{
  "init_std_up": 0.018,
  "init_std_down": 0.0,
  "lr_mult_o": 0.892,
  "seq_len": 512
}
MLP neurons of a small language model. Each row is named by its layer, matrix (down: output weights) and neuron, and shows model dimensions 512-767. Each number is 500 + 25 x the weight over its row's rms, rounded and kept within 0 to 999. Numbers have three digits each. A neuron's up and down rows have the sign that makes its largest values positive.
A block is one neuron, or neurons of one layer that tend to fire together. After each block is what it responds to, as a language model described it from the Wikipedia text at the highest values.

L10.down322:503523554499537460545491493510470509551510477473510514477495508489510521464514468539467507519535501478517516549479489485512462550514518529476485492542501516521496522483511504465515525488531490507488435487495482468470488489474492480510505481483388534450527484533505525543486507525540496518485482476492476484526503472467496514489451483480496457473469486481531501477474495459498498495524466495513537495499514496461461513527500495494469509511472522478488497500503509497511506464481475515537470470502486561497543525433530548470468508516498486476521497490528497499501491467494511533475506446496485522502484477509542508496497460494548477453475515469522511521502515502473528507550510458487495504495484518553518496522463567530490498498535496516471495516496494491487503497513514
L10.down493:509462519534495541483509498534532565483488449465517462472481462498461522495462500505490493506503471548513533500514485503521544502546495479481502505490528483476436475487489558503466524500514534495498463519528485540524492471503506533519503513502498474477512538528528518465564483533561532510521481517520495508461514521497461468492496523523566504524492478498483554502477518424511451515512485501498483464512545507501529437469512524484486514505502522524465494495457512528479477494502522494519477493488496476572543532486484523518472472542500481525492472496487475525535467530530540512510473545539450528533550525482463545490521524484512552526467505503511472503499473532511510527500530478474476481453519463512462497481453555438505501539486478528474494485506491527478546521450473
L10.down913:452476497517511479495514491532521484538536525532508511473506521526492497503510500514493487517437470513516504499511490507520491536451506529450455441481531486452510498455472513538481518503512492499506456504528495490579530509476538487512510504522446483497497482538491516495478503496517463513501507462507534493479535447510497523510548483524494513531491475486474518503497502501508554506505486469496497505480511464568464475494524459486492476460472491502485506490518490507510518527501511482518489532535510484507523527537487485515507502547530512509509525500502457496553486492493494530485520476488519474490500494487493466549505454509544511483502488493535497474503423492511516488520532526537526464493507499505479515485514527445541474522501469465518534509489496490436482471487504
L10.down1517:482507494441476437446438495513492491484471491490496547486478529489502494532482504495560476460550492499491489520510519535529536479466543519508551479524507501494462496529484453508501509467522502473497481467510508511480456464496482532518519495479518501517512474516480481505499510495500501537510502502489492483498521520493487508540510523502546499519500473492494465509463423504456498515502510481525500553507498521481513480510517501506492486516557469482504558514567518466466487472500525521499478524456510496515551527515527497498496498526483515483492464535494512518502464489488520489461515505535496567505517452492441495486515480476455562498490462526505528557483516511533525490484509532483468499480477519476514496508506516488484523463506488468471490489526483485489520520437574
Description: The token L or l beginning a word, especially a capitalized title or name starting a list item or table cell, e.g. Last Full Measure, L.A. Law, Las Vegas.

L5.down1322:473480439508491495498496476512506522520493495526479494493518530547461500526505474477509511543511536479491497476442502497505529516446498535414485494508535465497497501511506446578554466477512523481470538542489532506500517515525452486482513494501537477531488516529498515464473503486484490530527518506501492518496531548487526482481539498509500480483502482536546512505524505476459507501486505489477490523470498462504492508469511513504515512492458484521477488536506536528457541537501517496504488470504493494523497516527528524488531455494525525497495522467460541483535509482496512549512484512512455518521445537438485525510474530532484493470488489498485504486494496473510488520513535529486530494496504520472546480549497488470558479488508463519553528469468534453513512533536455
L5.down1721:500502468477497463503492480492533511521453506540529529476514504532513492517489471484462495524508490452515482461530525518533486497477457502554479542499532485544532507476456490515489479501466458530510521513509475498538522524513488524524490518482508510491518514475460502540487520521529450490512491457488507527514495492499482461512486527521483541481515498523519533511514530539534511503511499530490463499492527467499495479496541530451535503463511532501492475485516527492488530475492519521498536503472510508519511492506526538521477492496502480456445499512496503482551463511544533533494518469489496458488506463467526524470471510505501476496508500449508540501513511488462551521490527456519511492512553517493529538516504471505497510472544460489465538497472521531545484510459484
Description: Possessive 's or bare apostrophe right after a name or noun, as in Charles' album, NATO's, mother's, sometimes merged with own or first.

L8.down158:466489472514487537469497500502509536510508499517473501470487523511497473479521490516514437496513520515490491501538561515472515469500515490558457541494518509501512501492507479462511523482511536526527544501454566550501476590430516503550504456535491475475499515462509486554528518491481552556483484508490494554545468470498513472480544510526581538494504505486504474506529480480497553452457492480509485480473499498508447479513468533501523539497537520484478539497486473484493499512550511531527460518503487494505515506531493516489504491495522504475491509494489500545475499522520484500470504512483474518488491479552516491496500525465508465465496495504456559499495542506542507470536515522488497530462463521532554508502467515474524487492543565472462494502537498492500503514496483
L8.down442:523502530513503498471522485477507510483471479482506517529505493475479508474518499505485518522512492499498435555495514464514522533496506519492513522558546514480463508513491503472546500513461483483459485510502533518421526497505527471500532496463519507492498515479491544509511490477483449489470510522502453477543493491497483497503479491552500509503452517509530524489488535482507447473503516525530488519523517513500494471490470515496465473489493533523499518535522490518493487479473489501484489545517528501471538527511519487499522501575504491519478490516504496512504552487492547463504501489499492480504490533514493482561494509512469504557485515478483533505507530515457528463470540499499521507494502527475470503485506525469478480540468499461470504459497512509512486505496494
L8.down456:456505490483475514486502537480500525482479544481478484503533508511505506498512490482477492495534489407493505489473525524508540509504524494511493518458499497462554488502496518535449514495533476462515534492507485498484516476489556482550460490481626515491505512504493520513504489464426469493536453514504541486529531506496519487490477476503528485514512511475465484496521522498512503544487501475505500511517478478516488495516521483531519539495512498502493533471526471501537484523519498493482508461517532515450469463480487505468542514503523477469461486521511465470463545486507507521499508477462502520502509491534488491488481486499441504484508532474481517485464530509527503489541507540534512527469498476513526508453528493489500504458500513446491517487473542455477500499528508
L8.down708:547500502471490495505514506494486463426470499483522488507469525472463510516473491504488491518524555506516523510536481517462475503484466496512473533504475493550529501497504502537535494534476460491484484522561476466497494468498518515512497502481486489527510497508508471522536476523526547489476521504506511472504466497478493473524507507472513492501480484517477491503461535504480548497432526474487498467484482437492510554526502470526510500455480523496504521504476464479538536533512535507517500549443487532485496498488450462529489509518554484461494460481462492478494485508490458510535505480517477505485488493490515462473455501511506474487449466477530492548493501468449523511495498499522466522519493547492490458507548512449507512541503485530500479521520501496490478516522494
L8.down1115:546528486495442514519508518521516511511507575469560495500483525527521462490496484533467476482458494494482461504528522519492526493487500496532490515487508496561527505514522492567496472488493507482496473468465501527531498487521481474486553460502535473514489494478483517520486468506496496509467540503457520502506518495486496543529489495451526478475510507475516506511534517501470484486508495481506502532484500497507485491469471462565508526555517531510491489496486447510480489485543494503521553469473479493491480531475455467506511498506466521509521483478511517515529495499500496489519506507510536491475475452479483504521519504491476482490467462518465485531516507471575488489541531560519529561503473518478501479491509504480527476492483479499510523505527475537529502495508499
L8.down1196:508522524457496465500502526490514496521475489498513515510503469573492461518460475564517500468485533519517476520491500459481496483493557503507485527477532501529478511489425479509533526495514484518495508499497486502514502533532516472504503465475330492453498488543502502499522475486512502502465469522506472473520488474460497515511492478481496465492503553518525467495513511474484471473521458481469475513499521507524518488513512500539475514538523508451456524507458481486457509497481509500509535470516526488519515520525500529504484513506504465529481501510475489516440526509546504498513509457486471478493486453524477481486497498499476530543456513484511507478460498457531503520415521526489501524502508511518474517508475488454461480514504517546474478490476497498527503506513510
L8.down1206:484500552494509485523502510538510502507465520475512475503474428506484519500507558487553532471488518510505465527497485477498509508514505537527503495532496500508490445502506461482546460529481512537494508491529518507470545549475515482456505524496541494507546489501516498453505480490473481488514482474472506563454453502482479534462539520503477495511502554527521559449473519456481529485540503473493525502487498527473486514499529528501516484551491501469511460527444483460503487513512539507495480464502541496509520502514480509472504474497469511506522476506481548550484504514485532515497541517483509497548480547508547476479455512520526523476542487519474500488505513528472557512464519477455467493481440498451527512505489484512536476549541494549492493502529482509549510515533509
L8.down1754:525516487509476488508521466471451479484549543514481496505471523489470506531456498481508483505494481526507508537479517533517487476491526514490504486505483451499491492523474488526514468435486503566502529507469481491503491522479494458497486474515476532488468488539506488476543512534498510503536522490499531476534506547464473496482495508486515477478470499448513486487516531486482523477478513501528524537506531496478513484473505482532464519458476502492519505496505490479461494489527489498503486507483472525528524465518531506538486493503532528506453455529506514539497493506517487520497468474499523507508513492539523513522499486543557500500506502493462532529487486475522551496520523541473533481511496478502497498481434492505513492492510493505526497496510524515496512450496532
Description: Tokens inside dates and coordinates: the comma after a day, month names after a day, the first digit of birth years, and ′ minute marks.

L8.down9:463451503527526475512503491544495470493495495484494489478508496518530540502515501470503497491529501462448525512501540500529468528531535554475493507478474475529501491530497460472555526517483477514494457481513506469489526501491480520489518542498502485494505503515499525524506514448496494504454528479497562477499489512491482526504515526547467510478480519530472522510509479490506516516491482541505475511454518480474529507499522478509501503503461480489499510533438486482491464525492495528569537481497495480524496489503450523502537495468522507495490496527484558503545466509469513496573511567465472475550520464529475512509505507519511504448492485523492516512494495502470528497479537496517482549490506493532454532491499504511517502527523464480483516524521491514506515463534506
L8.down1005:493498562511498493502508465508460507487526503456505492522508467528499427504509457528489484541552483523459486497475553425531492515519484485463535481472485524521467465518519534466513510528526545565514506499477488544489513453478512454501537506495547438507509428565478481540494504495478502488497503473510514489546517509511507466492466569457501532534482470510547475500503517521468503464494516502524509525548535519483514471488487485452489470499494512517480479580489533493558501503523471537474475524507497523468528459486508500523487509473492567462489497484527485482510529471486535480506510529486493501536512472460464471506486514480466484474463522506511531505513519512498472515508536555544489482471500481493495514467470520499524501523518539476480504449528485495491514496486543
L8.down1034:495529515509515541464492524489498540450516532516488495433521499498503492489509483532461509493510549509498533510528507474527481489515516504519496492480530506526516471539505473508476551476500511519483501471512489517535484545479471528511476485479498498499529533503514513516498521520507498511507467529491506540476523499480518497498463487494483512514484508532527482476466501506499463505509528533485508499461515513538498490507527487502522519475477508516463484469554488516512486493491490480457499542448509483516492514497476498468519458487465506503433512486470549436512506504519497513471514480495488528500491468516443502530527501481467518564518501535451462517484529513546495467488456447517550494471462449483507512487466530510467492490531540515460523481512517502466449523534565
L8.down1465:524519509480488521528513496524517494506502455490474574482476519522508504453554484497535537472491544481508513467485472507476483509487506485523460523511484502505509510501568455468503450475485509471451506512487510514458497490476493532495463497517452548508513538536548515547521486501520493500500533569502478512504532480519503531541450528482529506515500525453490537501507482461520493514502480475511502456560500517498470537463456531477522484516486491548508512501538486512460457486448506483489521488466480490507504485498503496487495485520503506548538524516474478471484463456506507469480480508507535495527512495492490520519494503511495505514502511534474490476501494470462503535515486478518467528501516498467492497528538534493508479500510511497538536535504511484484490490515538
L8.down1471:491510495529532502497520461526490458470494528522495521508523468471488517536436461499506485542511492518551455525504482458498490506481526493492550531502497517525488465515505485530455492488495517512496505454488510473491536533500503494517474443493521478507481531475484494456490517492480532529555488519521507507470479513488480457544473501531511541478492501453450531513531509509471516499488533502492519476479514524454498514482501535484556503491500509540448483509535531511456465459530501490488528472484502516511485476507481466412509462505513520487510484487539520488479522483493494499473490493512493504533471507488493528474517490486488500515526494496518513496481471505463502469471487503494495500495492485465508522498468536487498511493520508507468511477492478524520486534524477
L8.down1476:532541515516468499499440521488465467460502462468477544509446495500529475461492498492509533499494477469461498514507540501500493461467535494487503517501533464474532483525448506503493502478490521509429499469472455456530467492465471501539464522509444489515536492542528480525519481504480479485489504488493514520477498488507558528469537495533500530486489523490461525507522516496492526508472470518478485526509472502533528425513506524509503498506494554470514457505525473513506492488504532534498481482501555501521527532510474501504499532499502505535474474498524469517521500523496447474478492491479444476476526461495477589514533470530512522448544512488469473447498522472559506518521502499532480497462479490531481522507481510492512513509505513461480502532497497478477495460450466
L8.down1929:474482514499495531478505500524526540469492475471459494470488466538497537432516521494485519518492458511474477511458516475543517533481522516556512477502485472507492535516502488494473535504527509449490499471457446500522522524504480481508495506474518526479475470524476548487494471509498526562507470489544438508497492486498511485550464489511544505512487501503544518533489458525485525496545468521489496499473507491550509542466515516537482510507510495504489511486499490531502520479503499484509514533524500487451535490467504512473503498480468521537486513497484496479490449479516481475480521519476467461524500488486518530526481517522514542492477483488496487553491504463473515470523515525525535488468465486481513541523487454498526498460516484482531510519513511503513525502506454
L8.down1945:492492543483476516489481529496487496468495479527481494503507530520485500506528512488501520490500463479465521493518476507489533553482511539525476465519524498528576497508520513474457505445487490509497544505474457468480550521511479472494508482501492523488453499487511517494480508502486475515522517468494499470531469488488504488497502499498560478561506509493481465448498495520490539492498476475492521516481511503499502512460509483488484524485508492461513489480513543464524490500505513508475490472510486505537560480531541533502529482483469503448518505455507490519474504477528524525501502523480520523520502503461515506496509504489523503531507489470517532545465518537515505480519522469479459507443498479524479498477463477486492503480469509535511503493499487522451497547529521
Description: Word-start "l"/"L" pieces of split words (lion, lament, loyally, Lady), plus the pronoun "he"/"she" opening a clause after a comma or "where".

L8.down587:515540475471514481427492480479543487518499494480509524498488491516513526484490471468494524512503503516494499522514465480547511491486482488494507507473480501516500473518493543510496529503498497552522515525500470538472463469497488512463549478491517490510454500487498468506527518479515531544473518524469501482494487550493530486480520486520493495493496473527532492514522468516492482483521453543525523515504481544503480460496463521495526512465505558487449487487519461564547505501555513524460519487484489510556469507540484485503492524514515456521473462467515459460480528489486525502519492483490489494559511462492495500516474476498490498461472515484484477459520491504490521492497468510499548489470467493519507500474549506499489500509505466470516495488520494526449479485513477
L8.down661:487484481524493484532476450520504497476530520513525495482523493529501465515515478451499497487515489478476418472512498501498500520493506507496512473485552465522511517488484482530493542475528503511469493489455472488546488550497519517514499478517460477452459499490502549501506541493536519491534486483525526487449518525528497504489514511514542499468520489569515501512487543527471489450528487538492505509520505516491497448503502508472463487504463453490491472517507530516467527487484512506505499487518528497444489467503533522490479536485514515498499441463450509485450510475476489524545513454466541514551486526488467511477486522541467531489443469488476498507519492532462505484462530473487567528531525491496474480514467489503494549538476528490492478526505500477510506498494534
L8.down1117:453496499530510493476487497489476478477492506483468515517508485480507492495473502471477513476523529509474481481485531483530493520531501501495478479541496509480519501514508534463497507500485528546506466547501496536476506494476498472459486500531518483507538501517485529502496493492492495485538517529470498489496543521506553540521485489455513519516513507462507482511485491516497471514527516460484512467524503496492458468476510492521505492537497489495500517499447479495499514495515471497525486481514501513486496544485528504483541504525502481508498512506520506495470493532545518489485475529499542521515492464495461527482525512481498533518508524503455569521486529467495526449495547483540482505481503506497488488517519540425482482510501510484540468525439487518524502491532477
L8.down1354:490507484487462532526538453429463536491486546505488468472509491513504526465513495476516502525483495484504505491521487495443545529467492520492477524487487482498457518534548403554494540519482549482496523489448543499548508518492495488502517496518477499473479512505521518496517437483511491455491513503533513503508536486500514492501495476500507498523456506488512486465502500529470450505504535554507523510479518535492479471477497521515503479467454445487524486492530490482495494510553512465509481524497476532515460514497517494523484480526487550515500520486460493516560500507522492490504514486498481509519476515498469484531505456466469482468467481486494523541536492521485510510511519474499494501517560493492502560536507508466507500492475492527477513480444471541549479513558518
L8.down1407:482452477506521425483493517472508524515502495493475517510519487513477518530547487517502503540472494543472489494504506471508495497489511504444475474546514522448469488495520483511518520525496504544506513513495500522492500492484506491506515494497510514481550479532512513486500507471494528505491518469486493473493517525485508497497477501536471505506508499482481467508492519455472509536467490477497490441479483468504505490474489542545514527459495481505553470522465476490480458456496491502450491494514486511545483510510516473492529496492551485513518504516495508487521519480547516484486462517487473505483502533478487489499514491507479457492498488489496520505524493498536526507493490533516471504509478513493482472465519548509443471524508486488519496473485496499484537509550461
L8.down1662:448484489512524501458490495461467489534458518476457526509522493505477498519491507521501443496510511524534533531475492509503543529471440543469454488484498531507490492478535500513487550465497555492475541501508487565472479513501502510466515543528478539517481504510542486522512456502482507520515554470519514482484496483471490529514490508463497461530482519482492518528510450480500447537524489495495498539530488489516481527539520507481548487510490459465481495485514513464458464513514498499511458501503478528485484468488479426514485472466485489463507528499463473506489492470492529552464545509505497490475496527474504503512533535497509507471451465503497531508471522503457528479536508515467542498486509532474492512478526501459498465478542492529509515483509513481485510464521504
L8.down1824:505489513513530479515484507521502478515509510518486504471506503484467536554488527552488493490482447493541440447519525522459458459485530487561508547469491519512501471501492497518480501488531484538520473489511473509504511557515499519535508491502556511503505516508545461509451489471464547429500494530481503522451465496460475495490485474548527518522519479481479500489531494524499478497511470474496493515519483511482544531463520514491529495502523506514521514472507460473481487536512488484510458515527467489501450532456485466519459499488467488473498516517486494473507515517505512491496490479495482506466476536501459494466471518523476505502533482487493534529492497501518520501481518472491490476461503519516529505462467504501524553500549485515545523477502455480536527514488476
L8.down1936:488506469503510513480557539514503510489553511508495520448517462506462540508513503514490495545488568526506509483539499476499529472508535483457492545497469496529517461526504501497507510506485546526457480498514495481488518497524490496497478494447468474504486471507553523530477519454523502556456497476502518491492530517494545454523499450498467500501559508480479491479505495472516527511515506481485505488510511476506532459487486457465536476547490544492532437528482499524473487503491506587477517518509518527520506509530494512522490481525490492511496471540493511488484496497494487493549531488539503479471552471520505498521499508506500529482494484533500527486480491510467470463502518489526522427480504465462509481503476502472513481516515485534497455464522549509482505510454502
Description: Possessives and articles, often fused with a preceding preposition, that open a noun phrase, as in "at an end", "to the extent", "of his".

L5.down826:502515522485505467478493490513506468479472452543471493505469522507490467496526503508485495533476471517522453518491469528475492522540478461494515463465455507556488516534495490501504526497506535500499468480524524480509494457489448485441482469470503460512497480519527515522518485578487505505470513482479462483466467497493530485491499531482514502433505530517512480499532544510483488504481519518516434504512540499475524510484454508496497479502507460492489484525501505476527483473505539461527492509505501526501506585532486485494455503530502512521498524528517522501504513497508493510475510481510511509530495447512530487481505501486508482516492530504488473502521554457534503502532559455523493538518443481470494499508467460514479494522491466512471463484495496507530475489507465
L5.down1798:469563502510494514519519508442476455511508514498553491497475499488509518501468499479540511518496520508537573513498514500514500559491503476477491467512503533472504480530527539552477517464447446483532518518500531502531507510547496543468455523448548546493504537497480503530521533509503499491504504513486472443541533521513521467468479489518485489452503487492545482504559532500555488509505532566507476467485514467509524507510490530487438486531515465485520516489507503501455525537543500508474484513508525480524516516528498487477499478513484462515499527491489472497506537530493528513479494523488487499517417525513458456477468483488468509473480485529449483509499497555483493477477530546480498504503437469467561493490495491505438509504492470501482493486498452451541509497472542
Description: Short word pieces just after a word's first letter or prefix in oddly split words, like un-bl-ended, un-l-ucky, phot-or-eceptor, f-ell-owship.

L10.down326:508515527447492490504497495521461479532489470502485494509480503526495515529461512513535489478478476461495462539536488526483485467498496461490484536495485500528523554491450517507473503495531479513470548490485490561506478519542481490484529524515462484510499481462503448543490501500492465550489502496481523504475499516519526513486472488512510559490501538494470508538453526543462519492500538528535481501470485510532514519510499485514518511508491493523517476535502486523501497503522463473534502467534478466476475515482490445540466509458518497500553546510511495492497527487475510530488498501556541552497444444544506510500470470479463542537488547508475491495453486482530493507492522460508505532531504500481498510465505493518509477513482528509466507489494483492479462505477457
L10.down366:500547492498483498497471561525493515520550455450487509482461459456499503528536485510490504491506439489510515528499580534523535478493489445482503461473500501463493490516472491499502460507469533527505535539498544458477496474491493550478476487472537503503467511454472483446528502523484518475503509522508478545541467525539495521495516474475500446496513561514502508516478499471527478467517508468505513512486493499462478490498472501473492491511513520572524537447530507496494517538469503512511543484485490474493444499482497508492531489467514506521463479503509562447509483530493516518503487449515463479482503510484479473493507477480434501510529513489529472468506515503485465486497507519468487476508516445522520489511501477496505490537506516456487463513525489467503473543503516
L10.down881:512467494489486466488537518457480509470508511473555514516546523529485492449484480463500469474496510491477462510513524499465527512524501534496470522523471476544502524487495500505495530557499489514561497472481517485459498544487508519525527509479486507493508512522515515500483521486505464479488514501557509476544473511483509485501522508504490464509518508467475495519508497467495501456515545532506490523492522524542495535482494510496516471540469508526484509521521485502512471489534528473484525547467495507542486545489479497494498466495488500465480489513476486531538473482495433484507490523460509548525502508516483497496530507522489535445510524493494448514455510499495521536465557536493468487521495525491495543477442496525489498525522481484511472468550520466511506500491463
L10.down1011:473507471475506499425491506527496508489462518524531492492501496508461500532486498456474463501509525458519529499554467480520501480470476510467475471483492467475516477513472489520482488508531514476522569541499497493508465523454518477495521497513424530470461512521481520501481488495515493517458489561494533445464530495447509508464488486492476565544505502501496547550510457474530519501513475485472503560453525510528486532481478541527492505483491522453491504485506517456489468502484462542498519485527528517478503507514511484503451521541504490492503530501485490473461567525477534482508531469491492536483495491503498512482512513501475503514510495511510491509534475461483482530517452526518451491455480480461510484512485490494496518530524525516533521521525528506505483496510539
Description: Last digits of a birth year split after a leading 1 in name lifespans like (1905–1992), (1842–1889); also longitude degrees in coordinates and years in tables.

L10.down148:492428474492530527563509466541462540504495494528500524517503475507481521509472515467539474502471487491496494528483440506467502498496466496460506509478462486489515504554457451534480474515533450535518498522510486481534498499503518502476522517493467485469487511529509526541492495481484502483517480505458502518514554515491536528505510476489505520486483514495524512509521521440522496458491525500525512557522457511537523542509538481503543502480514524532477486509479495523529467481489531504518494465482506530555503512470501452493480518488519538516517532437503484489523424512482489462493488496517508502486523501477477515447485490533500509556518478491468545495505518467531520539487497518475497491473520532502533469525473481523523465508517534520462504474500496501467491495491494
L10.down394:498517502518528486479457501534505515511519509496482522520469490522517526487516495485518445528485495523503482482537473459517522481498507493432475553493482516461493513524500488495488498486487473493503488516504536513455462524488508464488434515495544485479483480476534487497503539485476488493527539479531501508460509484505470483445507483536508544481535537552491499513467452495485488497502490501480499532477519476497540511515519471501484515518503506517531493481537491514499480507501471534503489486489554489497488492480521469486445480500507488552501486475523506501553501517489423527546487501462516509485499500481514527472467489499526426481523500545498511501525464498486484490490493500525530528481521489469531506515509531518472490493504495537484471510511544470487508508477466
L10.down1024:519476518503513539508486489525494532518474466491487432473509495501479468488518493512498434501446481474519517530477466475469500451511511519475531518458522525498478506472507498488488535483496517511473548525501501496461493514499515532527485511469518496476479511503497534472495483495510501482531501538474519521521472503488494530520502512476527472486526480534519533526474517531528522462523515524478503552520513517500499507519508472529496491503506483449483486471504508510492510479550496515514511493542501477509519534552476511482464540505487471511496489500472505519495530509475502483522501489463533525488496519521473510537496497494523458498496495441478523483487501490567499523488507500501512484512513476482535459515463506506512439492449507479488483524492454471545534506519468
L10.down1334:523508510497474476469484492505492564484483472528459503535505474519513504509501522438499537494491521488481488456472489495471457502527508484538470504445484512546519512525466455501505534468485528512523519507508474500512503514512536509511487480449503515452503454466429488514521504461499481509507502505459527503448491494507482478495503485472530537497511477491531508493489506531456523472485502515517513485493485515508464509487488482477503481493481529499473530556512505491501526504522542533466519466517468493459547547469490488500495522512477501475546505448474488484498472474496522525497471484460522544507476498501519527480477515487513472495505485502548483540513468478495502534526540497506492530493501462501498533495517446484484542476501519520505496497499493509481537516513489
Description: Possessive words such as his, her, their and 's, often after a preposition (in his, on her), anticipating the possessed noun (career, hand, birthday).

L5.down424:483471483531499495497522509472499512510467482514515514502481515548507471487499517473478505536519520506496475513509479549519488492501482501514496511521511491505548493481518520560482500478536500493454504490469498555496504510474528438520470453517507471470516486482499476495502513483535503534518514496497491522511529522546505513505459548500548537544471475455483513453501483480477540498514481499508472504473487501490448487485504482522532530528517486511508543511466496522456516515494491477527491493483531489532489448534508512493516501492503539500476501509499477508446490497523482484486514546505499514485478475527487503503540482467529503489508469493438489528500513536497512491517469501483534476501468504480497459471503500491488508495488523459495542440505520499466458498509480
L5.down816:487501499485503537526508477508497542443498522491516510523452462502514536557528527501494512515496496489528446484490541476485489456543514517491487513489514498495485435475475516510459492493484494497510490448448460525509537506500488482487506510465473512474503492504531483487505506488525511561502492517528483546477470498513486491552469445544489528490501481525551520490512504518495454478490538500466488479519512496502479471498533505492529511475526542517495512528525505574503492504497479527493550512458488522536546497485546490486525475531491469459495534499502503477503507502497474549498467527521512513481519469493515507467491478497538490482524540488476546543497527503499535548489482505541580483514498483489517495498508462526504516477472505523496472492501492514478477482487551
Description: Month names inside full dates such as 27 March 1977 or born February 15, plus digits within years and scores, and mid-word pieces of foreign names (N-ich-olls, Ru-hr).